config.yaml
head_dim: 64
vocab_size: 2048
norm: "rmsnorm"
rope_base: 10000.0
attn_scale: 0.125
tie_embeddings: true
init: "uniform"
lr_head: 0.00839
batch_tokens: [32768, 65536]
seq_len: 2048
doc_mask: true
train_tokens: 441000000
steps: 9233
MLP neurons of a small language model. Each row is named by its layer, matrix (gate and up: input weights) and neuron, and shows model dimensions 0-127. Each number is 128 + 24 x the weight over its row's rms, rounded and kept within 0 to 255. Numbers have three digits each. A neuron's up and down rows have the sign that makes its largest values positive.
A block is one neuron, or neurons of one layer that tend to fire together. After each block is what it responds to, as a language model described it from the Wikipedia text at the highest values.

L3.gate60:112116148121120134080098145126130157126176125162144114118105188122082122148171140146120186157175145126138161115122121105164106152106147087148135149124158109102138100135167129104150144149170135093120179167111085147144090129144100091166160148148163112128136113160084135108118134135123115136159153105128123123145077126092144135148103139131123109132098131089106139153133117122141137150146
L3.up60:168144131192094176118138145124151128110169121160138148132125144103089134141159172098130128158118107125143148116109140156168127103157165108115123179131116125118139148127125130128134140129128133134132161110147104107162116075092100114140166144144128124105129110137116114189148109104115117128137094131131121111115146067150128121112091127092117116108148146106128167120121090125172158096119
L3.gate130:110076131115169147110126137144183127147168160160145135141131171088137108127144133097123132168123175126099146129108111124133165162138136120100130118139130139116131141133147111110136100117168168114142128137121138147090154124084087161139158164133131108153135097091120109137166105109114112121125161148133122140139121128094169132115092181060147120109144140110113131123138077105103180077125
L3.up130:142095119106156097111150121115157119129097076106103088143125121131125146101122147133140102128107119110112146097113109138123052125088125084108171140144056132122137089125100104125146139146123129141142149118137141111133173133136096114113117107120145147159119172118160116144105126096085125163148155085172136125095091114127124136160117100138115117092134085153174167108117120118101144095154
L3.gate143:111150129120106127115125129133117161130153106125185115147129126117086161146126124152122092117099104124115122113080144178129122132114167137121095137146129123140116131166098094151155155151133125112099143120143127114146182143097115133183152093142100105162163082127130118125103092118131126121130125111142123148126101139120073129140131155119141159083153144163139183163115122110112141171156
L3.up143:090163114139153143127092127133126114184204148134123070132122097143144130151150118148131105086174127159141127115156160054172122139156148091133126114119109116123135149150127158128131101105100142143134113148156105113115125136125143086104136133144163100165104077141110160138117126153155124162139110125117111100143149104123149102107144165124108101115133115141146147101091118143138151075108
L3.gate195:147172061120155077136136089097081099140123041092130102141153134128157201161125097105123133126128134133107125105126153112165125105136119110101104169159091106155119146116153141146101125158091121162156121110140142143094143169159078119152134106141130145154159121147145140119099129113117105164135141128138131126139126127110159142159109195100119139140110121090131122139149122117139170135163
L3.up195:114121113147082144118104138104148131139138100138148175131147107116136117099118146161129090101104108128125128132141130124133139125120136127102142097153121126136115137119135137107116151177064114109131145208149116131112083131163103140118176102143175126085137139135139098143135113138113129134123136142145125159174117151085089144178107143152080159125129074120118106115123128097177147127137
L3.gate275:116105112156131100121136142148112135125165093144143137092136116145146117111151130097098123156127155079137122131064161131105145131155145081108132137179111114143121120127080144143132120149119134124146165133149129078121147137077179083127109151155096140130117132102111136120117152099112134162133167140086125136107173139147094110104138136085114116077127111168120118134117069073138114135159
L3.up275:130112158149127143135151109144155152139124167099140107139165103116117106143113142094095137137132109132112143145143177116110117126171166155187134172139112108178132124126132117131133156136106110163112076173136129108110116119121126110120131163121122108122146104160121161108138122097140125130083143140143087109197133094119098130114137150126156106131139129114092084128159127147184129138157
L3.gate293:107166117149153154144130112122149130123164117152137146124164162126113156158107138124142125122171151118142157124125127104143125136135087139113134127116111122152146132125109190101119144130101141109151098134143111128083158145142099149121175119136153175161169145150124186136142082095139148136163193150098199126166103160111092100154102103103132117180107114099112125153091170138181179117130
L3.up293:145126098125133119142130168132111104112087106106124117172123127114154140089117158165153105115161098142138132077117092110149107128152155141088093153126120141137145136148141134111108231137133129148149159134112136141110105133119119126129124128169127136104099148137134119102112127139131053129099148137094105134155110057112156127180122117099116127145116140154119142147145152100120163094153
L3.gate313:099175157105159121203136119141101194160120163114158116163107155146133138112149112099119147136130154100174171109086142152119075150138197099106128104134156141150133125098116104161107119187107125106127124115096173093155096161112100130100158133120121153104131175133120153116128097115126145118149089140118177114157133093128113112090108143099133125109134161107111114101137106148145162091144
L3.up313:144109149097126151112133080113119100135097162151140114153190141153114113101104108171097124132124103132132138139117147128146101112133117091108127143158105122145091107131133151186105160113108116111160132144130140097165108124087124139133153098127101072076115146166137096137148139120096144129110103134112106150143127123097133140088099123141109150194155137149114132158148110175150153176117
L3.gate431:173135085091140134115130155134062082136123111117172164114138154125121145110175102130133129138128136151155130085135122163152142103120121110124136122121123148142141138117161145088139173149121155100144106094131103123147140116114086115105165137126056153136108094108120161150137130131084151118106125118146115129139177123111186135126139133124093133143162107139115134137160161138153156129090
L3.up431:183136113197115118095157132122139115120132127122132182166129145116104117120107163127137126131128131132160109138139128134137133127168116089132132139126095167138088149101160116131108130134137096131089094103136126105164188134124126131158156119158115167121106139138155146117130148083148110126124111141152135102132140147112136166157162129162136127131165115118112133103146178147172119118090
Description: Word-start subword fragments

L6.gate184:127095110139119134115149121112148112117119122155174156142104080153110131115082057114086090153122098165138110119088141135107097140140118163177115130149111130091160136103097150107070108161107135119141139137137143144134109132130087113110153128120134183187103132095135146146151128136135118130114143120128083121143145135094127158097140134109117107099109116126146060086121130211116120119102
L6.up184:133131175107130131153132108127127094105099117110127147131132131100113099127112128099124101125147074107091105140162133132144114070124105143103157121105177150121153118179120127166122132132152132108074089141099120151139141152154142108156148139102157148098108086126153137123107121111117128138140100161166121155140137186155096149084109118104117116110165150106167109154118149134112134125139
L6.gate204:125152108143155165093179111127102123139098109140145077112138109131126137110115133121111115114128153119158134121135107149101103102172120162129122089166100115080131116095163150152124175134157129133168088152123140119124179149155117162142155141146168133153098132113118139180144107131092119094162107123126144163076132138119094113147078101154102102134179128174100127156106163120087130109161
L6.up204:099148142127148158097108156119120116135122158154144164087118106136141112143111128114123185126118100117087119118136199131148120162113116128152130111098127119109131120135160131142140153151142092169122101187079112169095109127127130104068106125173160117125091142169133131126139102182149127157124142114163117132120107167110106139158109119139144155117123119144135103153112143146135120108140
L6.gate242:131127106123143166116168103143116084133129106126171143136125097178090126114151147110107153078135119148140127130099162099150163105147134158115149151112132095154128145144104188156096158131122105096123106128124139139116144202135092126158162136122104127150112138097123137142122084107129142101115145099097155106152125107111110113088177119084173176156122151113149151122173115139134121101115
L6.up242:122099140100138118076148128146086168129125120107140159112154146155149141123146144143175181139119094147144083151095148107110113120130121127122115119106107129126106130125153089117118130142146166095135117144134175103069128080167110102137126101145126163124125167135130123123115159140165132127127104112119148126148101155149058112127183155128125104144129154151095141118134131155157133142137
L6.gate287:124146120131157154129156114096103147114175077132161117122116136115123144155145131180094115122124145137148096120133099127132132091160130167087134144155113160145113104112153094164139149125177139105118094098108089111096169137139145100113117108130153095171150155108097178137146114133107130178108162125135136113135106152090132052145137116158142111148120144156123082151124149125109085144122
L6.up287:155143129113123174147151096138139117146175101119114134111132162106100122118132164123051112130130132150131057090136087128142142104147154049133158109169102129140075159131112134134099187142138137136122104110127144141110115146142127121113121106154147140170130123122152133156156129144114137153138163115140171121148118123072120095145136141147163118138111140127081100160130119151135096161100
L6.gate378:198154104122113134119106124134144094108125128152140131154147150120140144130153136085149151160120136129136145113111121117092096117142107124134126126094131104124144127149083150136103137145105112144152185146127175075138139131167126109126129125162114178179141117117113126140126151152105162111110145153159129143134132063119121131124171131105157137084115107095116104083106098182119113159152
L6.up378:093123117159105088161112088118139131153124122137107163160151140123151120191166125105139125143101131090104152151161163118160126131095111134052137125134147174124159130135125111137109145113074121159112059107086142162102121111157176082162102118128154157122112139126118125102113136122126138123151091122168124142136090107138130136076141139143125112140139108112164103125112104138091127114142
L6.gate409:081127110150166145137146143135152143136127120171129140112178132142113145115088148115075112126130108139158131111143107092146140104131117085120101116136156109106131122136147119123145156151176141146157112116137104113152130140133139126099136121172133085173097135127098137133162116106124134104107102117134147129147124098151138086136117108141062105117145111106141091155176116116173098108097
L6.up409:076143119132164153114146076164134122111110088082125107079149137123143125087104156140151096101110107126125112149115165107106112139112147135140138094146108164084144136102162087166069171087130137119099113125123121073124143131147118119092134139119106142121140126098129129160142153123113147121132148131107134126143098133117112089106143127121123145111103109138119118151165136117118124116118
L6.gate421:139148118103132166147166125121109164148122114157146132083132155132085133127140109113129122155146146115074116113171146129145098152153180093155130101125091139116104121093092124165135156125077077149079136130109142120146152135102131139145111169137099133126138111158134089149145141142145142135095141126129143169143145074157135127105138115107097139108094112116149117135137168123111129128141
L6.up421:139150127120169099151114126148156114136128106120138172132145102086136131151146113148153132151113109137093109158106113144152113108154158100157120153139090132094122130103151131083113181152159158117117158120112100151119142129098184156091103105169144146139083131139146133138130113096099132121132106095140098119133109147155123144119138151153157157120118142120148107141153088132102097183109
L6.gate483:101157101137112132090147127100135092136107154138116155111165128121127129140114104143182133133150147103103172137137149148133136117134148103123123133104127172098112101126115135130131130153121155089184115094094167156111172119143129137151127109144109161139095181107139104146100173124113121126159063154153187104110111147113162145101112113144114143136109096100085128154099143085095095166116
L6.up483:105166105106154182172197140107108076115154144138143113128152111116146131109161150141142112127110097113150147156131118141112073104155097143116144094146138135134148130164128101151084132125142117134115148132128126143140165094121126100112157139119133104151097124137094137147152082123118120129113130138094127109100093118106105167101113179143131129141146154126147099158185102154110148132145
Description: Time and score digits

L6.gate28:145137116119135141144125158159133111105085137145155112104166073105164100102118098125159119091099101115132119173141131126154155108131201090102146119120135134169128098151090127158128114154129088108114112084112160118207107166104115112141142133102134122155119132144144125117137135147085142124137112060095114149127100069100096145131114141135134164087110110126141132099159144131095098102134
L6.up28:125135126137113126180134123127125129062111098138155100079118126124110126127085152108099166142126165109133164138116158136127106107128090126122112127101090131112137127131143148139118121183145113124174151134140122110143081111125146133146122132146070130116135099171169175072135125168149125107089125104125112128144104096114094061138117136116154131105145131128144102131139190142141115155117
L6.gate34:108141107141110115181081130146117104081115110164122131118092144137132131087153079129126089100170121107152121151137159148126163102089158126118160150138133159156111123158102121113127120098105098150083154107099163116172118119095113121153133121159121112132136091109117118166116146175133153167137095161105133141085175115118145152138138131100151142071138117143093138100154067106118082154126
L6.up34:152136145121066155097135086114141100134108140103115139183094113123136133143121173138112141160127188126121112149178077107105138133109091146105129101116074122165116123097123163123169075148105111154138126141152147193134107130153133104142122102156145128132115151108118174102116133116120132101132136121094122135116132115125136124129130121116137113143109126146111074100136090168118142146133
L6.gate119:114162106076165098146135114159146099121152118122077084142144138075112135089129150192170100167138130149148137129119131108142149168120114132104154104179114101141152172123167167111133124123107116127108144143097133093130108133148102129133109139134092185157129114063154116105139126128128139106133162144124107126074151167101108150092124116124106117125174141130182111110113100132119121084139
L6.up119:130130122104086118103114104153102130117131096132138126111140134105110096115124148098139110158112170142144105137099123120160119142122152053094147146134139134128137092133189142100077135153171131123152076096142116083119116138142123112101132129072130122125112138131107123120096155117155146073127148119108112105180087106116137115134094125098092119102159109067147147143149091124103126116113
L6.gate223:193133129084132137145126122132137143093103106147142120105126136118100142079156133127180120117102149151154145114120113152119125119107136127139154151129128091101123158139146127050142130111150127125117113148118176095105106120119120112167142167129132141120102089157115103108099145181134144129177106142131111116139155143148150148116105136129121127108119141135083106107152103124134129099134
L6.up223:144113122142140151097088132133130132121157104153175123100186146093132141079157132137112210191102120123133132174090135128124102117137095139121119115128088139154134107115149146154123120132113169115138149072133093153110089102139139197137149140152116128175125131121125148097154119113139135094067110130107159165115123097140136142139115114124150140139158135128077148125122137173132147126127
L6.gate256:145181124147115143163099124145131143097135106116130105117124097099139138114113124107200164108166200134122111130099155127127155128129158135128175127097110107124158100119148145119147149164061145145098098124157120183107123103145110114136100165153115165177100148131151155145112136149147133103161149108115119164120105104106134118113167114117122110097170154146088128110202102149102128084131
L6.up256:144116111144118159148110088135128172118114105157137085124136127073172147123109131140150123143140134151150151118110131124123158121159139175139130105141135073127100168139128141144108159106153149155113114167133168120144114140158068109150116118113142124119117135153133077073092165143126145119144119127119127162124139136109155146128116141159117141135100119108120143059128121144137112140169
L6.gate371:149147109109121099103117124144142116110153120144111157093106149121146151121167088156156116137155151138105152086122135119111140097126113137152108121145119118118155136105109150146131165110095155164123166141158153135110145136141096129108130146142148125130118146130159143110106144128173141111140181113153113124139128130094098119118135146095099095102102147167180106088110137099135093126145
L6.up371:147166076146124117130169095142151132122125118148134111108115108168103090154129144163124127140142141172071130169116108107091141146173075162127136122126116090145112106138144119141099098132129159111133114140137078074141177107154153085122142143116119096159134126142119166126120067124119123126141114114130108138082162161093192090112117169120098111118121144121120161150125108114094123149168
L6.gate428:117132141136112118111159148174070105086105100135146106117149117119137146101116104103120140103100134101114138129093142149173132120097137137146133161181116132097120113113131144110134141141147114129167124137110140095091136119148101113109139159144161160110118090143113156127167157117166126127158127103142139129132089115114134114130144098083136112126103153116121128097170123160108139177095
L6.up428:088114152086133160151160081146120125143136122135120120121089149125129140115136132138077130125097169114090107099184141123107136174134118136125106086154147139123122102146114122147153139141136128118128129126085081105138120151142138141093113153128116132141080112123134130119118151139159131111113114147167173124158112151119166102097134137089155148124124180131136211131104115123079114110140
L6.gate471:136153145126120159132088140137135153098098126134166130130090148124159147098118143130111161077125177109131142149083124119110108107143114125123166123142121098104136116151145154072110142104149110099091127137120156115126086133117149152124110166128140185156141088147140133134098120167127110135117124141144144162104090132122150112103128141105104148164127100090164126130162101147130145157138
L6.up471:146142134107105139115126134112148125139123141116113134103151116123113104152132133146114136122105126125101135155159174164166119081127139134101140131130114119147083112093140126092092137155121126144094130109141137134111086121089137082163092154073088134119115097128128113117128134125108135117175107166146118113120143127127132111137187195117148121115095085087138137147131098078113043086113
Description: Mid-word vowel fragments

L7.gate27:101129141091124128126140145126071132067155107119114105127123154182138135093092143096164113173155124152111171119128138133115154121155136061154166099168111138160134152149142119152108135164126101125099130154128129139186141128110120094133138130115110104120131111105129132109138142114110116128121056142120164107112130112113112134145117115125125137111154121143128097088193073148112118109161
L7.up27:118127146123131125156141089107113151128124138127131154139167155088108146122136102098135125190139127127127132155097079127144105138120143096099127133171130134153141118139099135123085166081139156083115123133098097153148096120138122138094120127122131143137131111147143158149133078090130118101136127119113115128134092148100103084109120065114154107144069176159142141096155115122118145132121
Description: Mid-word "en" fragment

L6.gate139:121104137162176115125138144152099123134078117155115144138162149153145127144148117147159151146102127094134147163163122128115129110177177150129167133143118124157168080115107162098176158127123104142128120129119146115149158163081135146124184152096179098140140159132145090130113130165104121154106125149140123139120124125161111170121098142122144120116099057140119123104141131119158109179128
L6.up139:164084118096115112144144090100140097124161114135124132132139073088099124080116125087151099144123112102149091120131135132184122081109097125110139137128134135138105130106151125154152128120102156115143102102178177160123122129090142104106113125176104119099148125147090144104105085131145098126114111105159146169136160155123172126107129141112133099141150162092114100135190090149113119116089
L6.gate229:135099125099139110119139115108099156156085111065157130155134155138158146139103179143160134126083126111127172078153130126127141174093106165119136110124126157116134137106170134118150137096143126146091133128099139106152112124096145142081126117142101100132153139146106101116165117153151113135142140139111127118108146082113146136134095099126136141135122128154151113147145092113156151133128
L6.up229:133136139142178117149149188180163131141115108083130139141159144097105156101130097113147141124137145135110105134127146141147154129131119157154134094123099057116155127131140134154161152095116142093138142129192121115166136166149132127130124134070175132101169098141117111083112132163142134118137139145115136140104100122126134139146136129150102105107108162097104071120116122080125145146169
L6.gate310:122104153101142136135153190146152113071095107119129159131162112112145085137128116100129162118095148098139118135101136137112121130139135132136125101115108125140162138154119115157147121105169148112154126140078148125129116113088124112103110171124183127119182095130122122166092167148127127110126162106122108124090126141110119090102156167116150126084142088134115154138137092046133118123104
L6.up310:117166116144172118140124126114127078106122128097116117151094144121105101123151128142163146095113110128160172117166113145169154117107132085113179107120121122111145179156123144120131139088102103097142141133100166147123152122100160124161162150136181155152136139140148107138097098101116138153108090092111137104142165149113135128135130131103168139162146120137144106150128107124165126102152
L6.gate338:109100136127137139115130133142114135127105116101157131137174142146153141132137106092148132119117103153143145152099142122117094137176149119140171099115135113120113108140105117125152124144168085110085140110122161114112122121099145112147161110089129152127107104144133106098127112149093145102201144121148177166153114105143107126157154138107141117113103093151146116099123135125129132087110
L6.up338:153129128113127061132140145116100159111119107142126112142140141123130113152082099128138175112148162100113104149119143117106097103126154159168132062083097163107134175106102113112126109104108116097178119116139137162110142133094141131110159128133151138056145132148122144107117130149079119115079161117151129164112119107113160114120170115130128139095091106106093098095107108131125140119129
L6.gate339:159120181097135113134135179098138114116093104123133172135116123122133134122165140102124110133111135144128167173087128104147138096141148092128140125138160146120146085111154135091124155167148114131135098119135135153145088159128134157139154152136147147113117126100140142105121165178122125188118124170123115103105145161141135100139169151137101107071152132096130149123128115127118140114103
L6.up339:077114149140142127124144151096141168161141127148173169124081120145093109163091136166088127135121175135126169126099089130122132143155105156153114117126146117108129132154150106122152156142120153122131122119174151094141099156135160143118135122156112176094144111100148107147152126173155094128090126087085141123140146113094129100128097148106115129161112173158155140142122119103144139138102
L6.gate399:118166153116146124114170064117125128125130127113114146087155125118143097202116105148108084130110085078137118118110130133143153096164087119118113107165097125124170152144110138147106128141136130152153151116124139111133123167146147151140150166148166116152103119112162090128079118117133104130162116132123125174146158187145059131115120103108134109121164123112149154126146095152149102157137
L6.up399:123101128096125102093150139141152133136103109095138126074158076149118086139120156151079144095102131129162134139167152111137163117121104105059117158078110104118137108144179124131099130108126147155119159116103092147142132131116169127138130135091123175114092139128154127159134128087091123144120166139148130134114108129147150095184117113122087108135143151107098119104110084094153146100067
L6.gate430:120148148104133145127118167123127117158114145129123141089139163088105097118101090123160113087144136057137154126127130120105140083152083114118136121178145122136126131109132099103121093115100148106127100102108158123120136086087161129160132135136115127124101136102160082148104115130113155126169089134129137109110149132136111074104100182112150128124130159128129150092147123150109182112106
L6.up430:148129106119152165166135088107116163149186142128190129123141127124134138111136123141161141115091127100099127131130125139090047104111089125140107130121140152157112097185120129122087084186109112116166138118145132093140107142115098118123138123113155128107128160158121124088142122147141112117134133113116124100163102136136148155118126120139125096146144106152185155129141145179147131138137
L6.gate445:151114148072097130108163091091124063150166106134144122124143118121124123105117128149133142113125140111158135137117101128109088092112107191124109117156124138104122103119111128111144128161126175138136129157140187189142101152090144134157138129141169161115110164179126128124090083126120130120119130152168125130112174166104122106117157155140104124101165115113144136144158082129103121172136
L6.up445:109115136128140123105147154154121141107129157106123104108134182134140114140106123118143158118121119097106124135148106122137131160110143099156128114132117111150172120113099126146175121119115121139145119136137155096134125099098118126132123118125137129096141131151142113139094134173140104126107108117109170118107134156138120119127092163143082111177128138123154117092106061139110188109143
Description: "of" after quantities

L3.gate7:159108111092106141113135131095124138133124091148158159102149166126128098136128121156143117122135136135122112117130131165096099114123133093134174115129120144067124176140140107110126124115114123085120129083117153072139144133124108147176107129142150147140136095112152163144134152146123146143118077128140133127118105142111137113118114081128128153127147130144137133129146108136173122072164
L3.up7:133182086141139129127110113140121142154147115093099120104135138156122158158123125106127132069162135165116122165121112115149176132104147148199151166127136105115132141137078108130100152086168113142125136150142152144118122122124127147119124157122147117119099123141091115123148094122097061144138141128144175120114138148104135092124129142091094134155083122137116129098129142139112131048176
L3.gate15:196103109129122126087128113094152122172170105160154169120121104140150125127190120116140098184132122144066144102128158120123146104158132089120133118155109148142164125120139136086129178124153119139115161143147108126092136122119121129140115145140133136140103148112136114140138132095068132116174118144098163151129139100095128110132161145123129106131135161147078126129182132143143136134155
L3.up15:155133140118097139128126121126132135104164142080080155137192100118111145138160126087079129078119141102100118164127149134110124116104109124160122133123101126150153145120145153098155108145100123153167130133119101087152094116111103133114104140145143134130111120164142102119140089136140162115122094159112186116081163132130125123096109123121137131102184106097126154078113095133142138104075
L3.gate58:119149136127107154160156125095118171157155106149101147177150150145143168114134093110152113122113109137131126129100099178143092130132146157140103093122153108086134133093116172181086119127120090101156126107136082139149144140121153146180139112137131111153101149121154159128118100201104139142131118129116121145149114148075134111122073109166157127117153117134165139111127149107109116119138
L3.up58:127126075114163142133117132114107130130140135106114085092150147112171108150113130099128131136126110140171101146127160121149119121143154125123129126157114090133120159175101142135136101108163135141151112117131084099147165149150134164129117113144153155111086094134147190145155117168160180129146120105158105138180127121136138134143122131185141147097129150153148122118138147149140096066131
L3.gate163:102154152092128119141109117129126141151108163198179112134143140117157078115151160131124132126142140122095148161115087141158135151124114117122146111157152113154155145106144129102140150155113135139144134127103124092158109121116103086106129105111110124133102109138091130124106134170159172100157121171126131097126120148138120126141130177108118099092150135166186134108115130130158133126106
L3.up163:075156117141117172121161159133121177123127127159137108185119121105135105124148099155140110144127110124144157128106100185126118177152146087149143115124150135122152162131106106142147118140110148129181114118099142124095158137166104133122150141104119109142130128132154141115113131102115136114167101127105147124085117168119106105115145066138141104113149118153108131088144106163122106160109
L3.gate204:173144083157096154101072118132130109141170132080135131134116102130134141165102061107102084104124152141126111131135134101138185118149098119079127086136109125142170150129144143110131156126093084124123171096138135130145136092105112118163111111165110146164131128108133107065149131094155147129174085126147174124110120123086135118152123094122116141122115119136138094132156137117115165132111
L3.up204:142149125179126097117123120116141149160188150114150105102091085116109071128099113123150082168141113133158098135123152131162141129142167111137133091136085134136128158147139122121155115159106142169136132129126112156091137119104144167126098102142139133092119119129134121163133174177107144158120160154147153108144117124148106111119090144067133137135113128132102124123109155128146173063142
L3.gate310:107118066129174109132136122131117134153127120120111110131145169097142093127135144153138100163157126115128202132125138134156143127164131135117136073114142105134141151116088158104145107118105117135154121112129089136115114151101110100158126136147142148180138149102157097125091097105099134123137127113117126103136128149092127121125130119134115077100147133137102101124124117137175109088148
L3.up310:130158094141134134149150103122071108116148136167155142121151141108176108168147101174118119160128132124105161095120161134151141115168186115140188140133118134134113140110090110112062129120113082101130119157097130132165130117144120165115151101101135133140110135155135163107134129120125126103135085114163099163084106105084136133144085096138167151115131156127136136084141074121138120108139
L3.gate347:141127116162118164138135120131167154096116106134130142119151164138143122153118084164139157135111127086125158108111101129128145148099145140133147117123122091140168057123138140132141109155117117159137132107135122111154126103103123135123102116140134174109169134154094132151132164103117153100128167161119154127105136092102124122126129115119094117106144152146131137126157084141115101100199
L3.up347:137127173122119154082132152104166125107140124153117105157109125141127120132112145143100124138123120103150147141117115128117129126138147092135140121114127128089155130140102146124153130119110102145140154115145144172162128129106145124175134159116111132105150107134152144095131114091130130127190116132101120127071160116093118103090098112119153102124127118129072157094137079126089114097145
L3.gate368:107170140125136135088089144150119109131125106133157126128171157129121116089104090153139103107152180131120123135104130179149159131103120144100125105154129101104110149158060106158108146152203093125150180095155146117128155117067142084125125115141132119108138167104093129150119160116137127116162126155125098138135158152110120119121142124096121119072105141116136163141162135117159181083172
L3.up368:084090132115116109126117156113124154169132120111137096149089139144125140131120116120098147184141135124103154129122147115121114162158151132125112102183103104111100158122089091126088173166139145101150113133142115101114147138140118193153133119150149104133122142161076106119131106102147120102145083111111122137165115129108132134115146117144109142082128159143140108185106193085118146131123
Description: Mid-word "ur" fragments

L3.gate21:085112117163083187102098138128118114095128164157130138159168086132143118120124086082160129126094121118118126107111101117081136119120168128111087099159101108109188139107137152143166114138152180149133163137122111088113127162127128110111142113149125092134139105148098127107127124094153115107161112147133160112140140154141109108089118132156108128116147120087096135130169122123143128140137
L3.up21:100093091089127114119170096124161139096079129156140159101137118124118135108101096161113136120100115119145116100088149178146100161097155107162137126152181163089128125152151126103124157094158084125108124105116144098118144117119136091114122123103100121088137184109154129142147153139142146169151120103122155130133131140150195124122110058137151144172122129119116119112152106129135058129103
L3.gate41:133122105133164106120132143110072150179127096097116161093199125158112145074149144145140101144127127150112130097110151136194111167115165141101111142102130101129172165103105118127143147094097140095122146130139112109127152114119123192108122096157142178141129142112110132121158109141154147110115161105126126152107128153137167154160144143204127129132130136109128109151142160155115165112142
L3.up41:131143122102144163120139177097129095103125132122123142109145165108127166073115133182144122149122086088145111130151170121147081128143053124129128156074099174121148160128132131133128156103116144130114101134129143134143164157137141139094115139119077126147151110136107116108151107145161107157163146072099146154131144136142105165117095126116142147098109164121171110139111097125075154069172
L3.gate98:138128121154072112130137102122161117158149100132139150137121122163110150138113128113128136138115125114083154102096134135143153163190093122138142119165138125133145125140122122118146165144131098164177127150114142105121075134111125103113104153166187173141120142141092107149121185098119133142163151122127127119148162129153121091138138087110139137112109177100103146140115134147137124130105
L3.up98:144127122160108103053111127116159114191126145123100166124111098142113133126158147109126159128119147177123106137142095124174153179129131139160107146178106098148111117132144106113097153157113159162140114110120119067066139101083112088141111082134170092137165122143116101103138130107147122136126157102110130165090151130106136125131146138135128132158126112109107120110138129117125116138148
L3.gate170:124111145108099112127119149113160098142112084167130126113076193140142127167118130138106162138116148114170165166127180145180096107146094119101126108153095128132134138088121121123142171120149130143138148135163119113084113127112118144098135150162128173122099136119109150142113128108135100125154133130116160156118123107115141099102152129096115084090111127093109145159148127111126147114117
L3.up170:128116118087115110122126094113166114157125138101122133149117118116125103124149127136115126105125137148075143161152123151147100155178143054117126125123135157169121189159106112116109132099115111135125099131125090115161119114131157133151089152132130189159127152132117146173147096157135150117122156116123143111143112164137082103115118171134152094135115082100192140178100099137119097101124
L3.gate257:062133102112126099169116147129119119132185144140093140105161161131098119096145116123138114136133113124128103153138154142135120147136171143136129190159125134122156131118146131139158159115149100156132153072148160127128114161120113111136148130168122191121157138109107132127090137147129101136180129102129173109177141120152157131098139080110178093128132160119144135119138147122134130051105
L3.up257:125124124112126129158116098111132126114143118135141139146135140095130147076107141142117107152110112138123119086116126128113173090133121114132137142126150146152138158120120104158183181163141142127138181121101107130166158151078127135108124138122140116185114128177139128113156106167133139132142090129148124142117129122156063151140138109142138138151119127165159078141129120108132164131131
L3.gate322:105102147126134119147108109130110155150109136119065183142120111171120137152127127156082141093081150110106144153133165161114144093127111107104132083091109103156173137149120179137110086130170136152119107100135157140103143138143121171114142157131114138128158130156072156109093119143173115109146154136135118126132138122099095099108164147136129128109127082122136121093135172105137166094120
L3.up322:115132083130137140082140072125159144180112137144150134151141144168124107146116131124113137118118125118188125129119124107153112150193134119133135100098123151127148137094109114146132129117068112113132168159137122145132121171169130108153101134126115153134148176124139114127128119139115129131077138113143116149165092130107145148150106083133184105114107141129146135153126113173139135121136
L3.gate350:145133113107104109130081130146125139141076164113145139097121143112147152111085139121158138103114140132145132146126161115098155133140174101070146114117104125183093153151101111141161152127124107169106178126145144110152108139122150107163110103147154107116134126164119139103133145131115130094105105130150120128141088136122127145112198139093147114136144096085134132138184069120164186147118
L3.up350:098151109167129166151144147141087127102129137155102135150130134111176141104109137145127105103163170091130112088129109135086104197102161137099096137142161096140151108122150164089088136128115155173142120131132135125139127147129118149122098116118089109133133151205123094132075132148144108135085129152150100110140132097125111097125113146155145127104179115114142131110131144120130166121101
L3.gate464:095149123074145145146159131151117135152104131126110118109176129151108144076171104173146136099119147156132152151127160121086099145125164108107141084155126139100155132105157118115152139129126103182141153113126150135108148131102138122130132130132119120099129119117134166104122132115165098152137096113155167135172158145100138165109164124110109114095091123127147135131131096150141148107088
L3.up464:143137142160153107120112130143129138098115134107118101119153158184147128078141137156125123120130100147120117099120155129162116125117136089119110118118130110137085147145087150095158139146129123152109146098117123129152141106101119105140103122117136104102111126080125137070145136179125182108159111127142126135157114063098105160139132147138074116152146138164149132114105144123170097126122
Description: Relational "of", word-piece continuations

L7.gate224:133115088122110131128081153077163106078133141114130076093104138126135108097147131125158133069084114113117154139128116129108129145138139167137127092096137161114135162116091156169154174088112142125127147143131133169156129113153087148131138199126135137148155111087127142155153120164138095127102095120141136104102135137116117101139153110129072175111154126145115143132138127117100146103124
L7.up224:144140118104118146135141118137088082155089095152127151115132110123090174127101152112110125167115144160115106121125112116126132115109131133195078094149094095139149137130102098206105150130102094137127127126149103116131112159109163150166142145135154133122108114152160121090139133140190112109126113141136145147094142127113124156135138110159174147099148122138163146128195114125138153139135
Description: Preposition "of" after nouns